MLP neurons of a small language model. Each row is named by its layer, matrix (up: input weights) and neuron, and shows model dimensions 0-191. Each number is 500 + 40 x the weight over its row's rms, rounded and kept within 0 to 999. Numbers have three digits each.
After each neuron's rows, "fires on" lists the tokens most often at its 100 highest values on Wikipedia text that the model never trained on. A number after a token or word is its count.

L10.up543:497484445458480479507489449487538512380484483466477436562504436478493549469508442516439532515498496486519499538553501571554497478434483571496430505469513469433540560524505528517485496504507506513412526578485535501551498530545495462606538495517551544526444532496515472482481543456487418487448515461422487539485546470523432449527490568527519488525545517475493552529482507440437517508564510517494493417467518589553530487471468496553425521549491480558500441509530483540499574503438506461554463523474563479514466446516525523497506487576513514436508538446515522441434605525468496512
fires on: "\n" 28, "." 17, " under" 9, "," 8, " in" 5

L3.up274:516465475495530479541490513479454484495463529525468500549483475465492548541455496531530525441503507517418518435490493469481516528502521466460479557505507460470536506531487508501546569493556438466473544513491490514482420479548425447478491521500420506536471553475514502514420474520581484464491551515479513488524559537509493509544516537577435452445495479542502425462525494450538555519564410491533564553493472467479503477558550462524511374543433575514486592546443446492544586474438480401502484533429463491490541499464577566483488522481524511529471496493466574534539492544565527490
fires on: "," 41, " the" 7, " These" 5, " They" 5, " There" 5

L11.up630:569467517439477469463538490552527465508488487458536501463548418499534499429481419474535406549508504547469469513472517526498480523512519497498516559489535482550515470592437477464611547588389500543523527495424511516499500553479455551486573532467481503451490545513491518451487569554526464449501502499539521424532478464528554532455423551496528453548478530541491491538501553466503541427533570518520508487506493491489473442496451533544480470521518505472440437539544535420438570566555506551463450452538514509524525502530515538478447446535517509439433459498493524498501501516462531479
fires on: "." 54, "-" 8, " renamed" 5, "=" 5, "×" 4

L7.up233:452514456530446385558494529540492539486461473472503466528511472511525496522448532544560488511528496493472439502545538571533517558458466443467517469456521462533441500428444485480491566490534507488591508455483550452511436472473524467490491432570464477550485515452560538442514512518426440429535463542527491491546515451589463531496495529529468521529552480487483515477499507530539522516482523457459542490494531476463550511519551457563468529503498512598419461534548485497516479490523448525552513592534483542492561469399494506574512521482479467466497504488518401457591500557556540528
fires on: "," 60, "0" 22, "2" 5, "5" 4, "%" 4

L6.up273:525477491512447516535447506482514562442526495405473521567554545489442510553554504501449432525525589483547435454424495528552490499472505498520468566472522526519442509484543446459492530464593496523478548555456528502474530482481476474525456508513448455512609472470452524541457402505545487462498475543473544530469523491573414465509464540552545583506540474480409516548523503479548478498573535489425532486476468448463437420513538507464530492504469515451499484467474566504552535529541516500560521521473535441484542520479513483472511532478426590511438473507478486486529546506503506534
fires on: "," 98

L7.up686:414482438421524483526488515400551479439565539487546513547481423488506531472503518544549547532534388496502478405497510480499495472472500533548491513540541474424529401514495488498469542456546502480529493513561544459462456440484447491457505471473452511450526488511545561423499476520532516478464471485516479493469503537500490516468533523514526501551473462575521463491522537474460478516490477503520493454467518501419495519564549460519591553588493474555567438515506460574565585530502539513517552533512536486453471519548420499455536460521473530572465515459564456479514447496535454513
fires on: "," 34, " the" 20, " by" 8, " as" 5, " a" 5

L5.up577:528556466522490538506509490540486467491599495434563532520505498495474529446485535502477463515576421500497584497525510566538527500496451508462436481435513560495490489476447490451464497518526449582467433451462574526491502529513445480585493478497526546443431487460475496445506548503501518530484461516580478504570538529461578566426489431462515469538475477558540551512555528470505553517532471517548501519442502436486465494466502484479482515522530525547503502521467440528569353571512442472465544533535506523520495500449525442460411521554478522495495444526549527435500503479510515480
fires on: "ing" 29, " to" 14, " that" 5, "al" 5

L5.up566:519577488470565549507484486565496540471540459434538564515450523463505569543500478455469523516516496553512543440563449486535522486478469494508492552485537590528550502540501487481500542469491546563492486506474506525472538538476446531483548519492446515474438510548507478521465426453465490520497454457485502385566470575474438448466458478458495552559482510534521437482493551456500512553491502530510542532458625523439546524459492419530519469475541449481428466511544480455519402528496561523464572485483520511464448507540487510464474512496503475540531429464518513501508502527564480373
fires on: " to" 29, " that" 25, " of" 25, " |" 5

L5.up443:481548409439484498507564480471480448481488496389572589505521494525530450501485549455467462561513444535480556560473467540539576520486480474532505473515454624452487570533506487523500487530451549526499521490490493507483498502459496437540493497516528487458475517461521545455534456434434452508437520542468440530506527575438527490410446499513490490530483413541485473493449485482500527496525539491489436536499494533445560465570537491529523486520498510484454562562545467490426454554514503479551551540535548495443497475542473538483405569572517551516518482543480512480427497491471510465
fires on: " to" 40, "," 30, " that" 8, " of" 4

L7.up139:475444468509497423547489514427461500455497516471502505512498514524489495523447496500477448468468486514479477448475529575519544499458531477581511390499499479507488484491486488497517529439589423502538546552520534482482476473448449493449498516494484469543501450487576415511455476520585482491481515546503522488471508491517402530458501531560501551486533478553508495606547495482461522510522540498531561563456467494434502519475562441551590486548458519632487495475540516438481542580500441415552518491491515507546553515498484486505488545537421483472461580483541523457571480449526528513
fires on: "," 68, " and" 14, " can" 4

L6.up547:520478461427481528514555503490454523485505471420589540490528461446604521534485523438448451574552504564520524413433520497477506528464441488445503465541545502504483461454516451553497562475511465488516513529501494470510454449461481463500442537513493492517478484508484616459505482518459525460538537538476485516456559512506531457468498513518462503504555509520486485551501516514481474516494556511539410513545477575429529415556550444565564439425486490500431501525539503532486431573442546470514489567434491476493515556536413547491526515485453508541473505551489519458529490502592531522
fires on: " for" 27, " to" 22, ":" 17, " that" 6, "to" 4

L10.up716:529476494500457528504551541487505468441420576464535493522550442496500482401476502496446457492468447526420425525514518533525525501508482543557429549494487522517422482560488462540528485538509512501467509456490508489505566441460522543516543452508530515597518501577508434531522499548513505444524409501523478473478416545451568488546516490463511479474491573476447486497522491516539582493479529514548481474605512538459525541560450475505445454482507536532422492543539533501494581443549552463550541492538531472524481509473444480453537474498410474486511504518447436500409567507503515492
fires on: "–" 21, "-" 18, "." 16, "9" 11, "st" 7, " " 7

L10.up354:479572399498458487488551521533464525508539448418539551537611502460517573530506478515456492549575484527464534472490422506570540425518493499502454520531494541518467460501528410517419447490469573501492501458492569428462478499427497400473511493552521500525538488450493499472532466503461524485510447518607475495511523448471526529465447514473489550585455452557500519509586476411534545513499478493501459489485497501507527444488546547559564506474505579456504493463525458478468495505487507499479448474475541494498502585512506488435466483518476496488443509507426517464508517547574536510
fires on: "," 30, " to" 12, " after" 9, " which" 8, " before" 7, " when" 6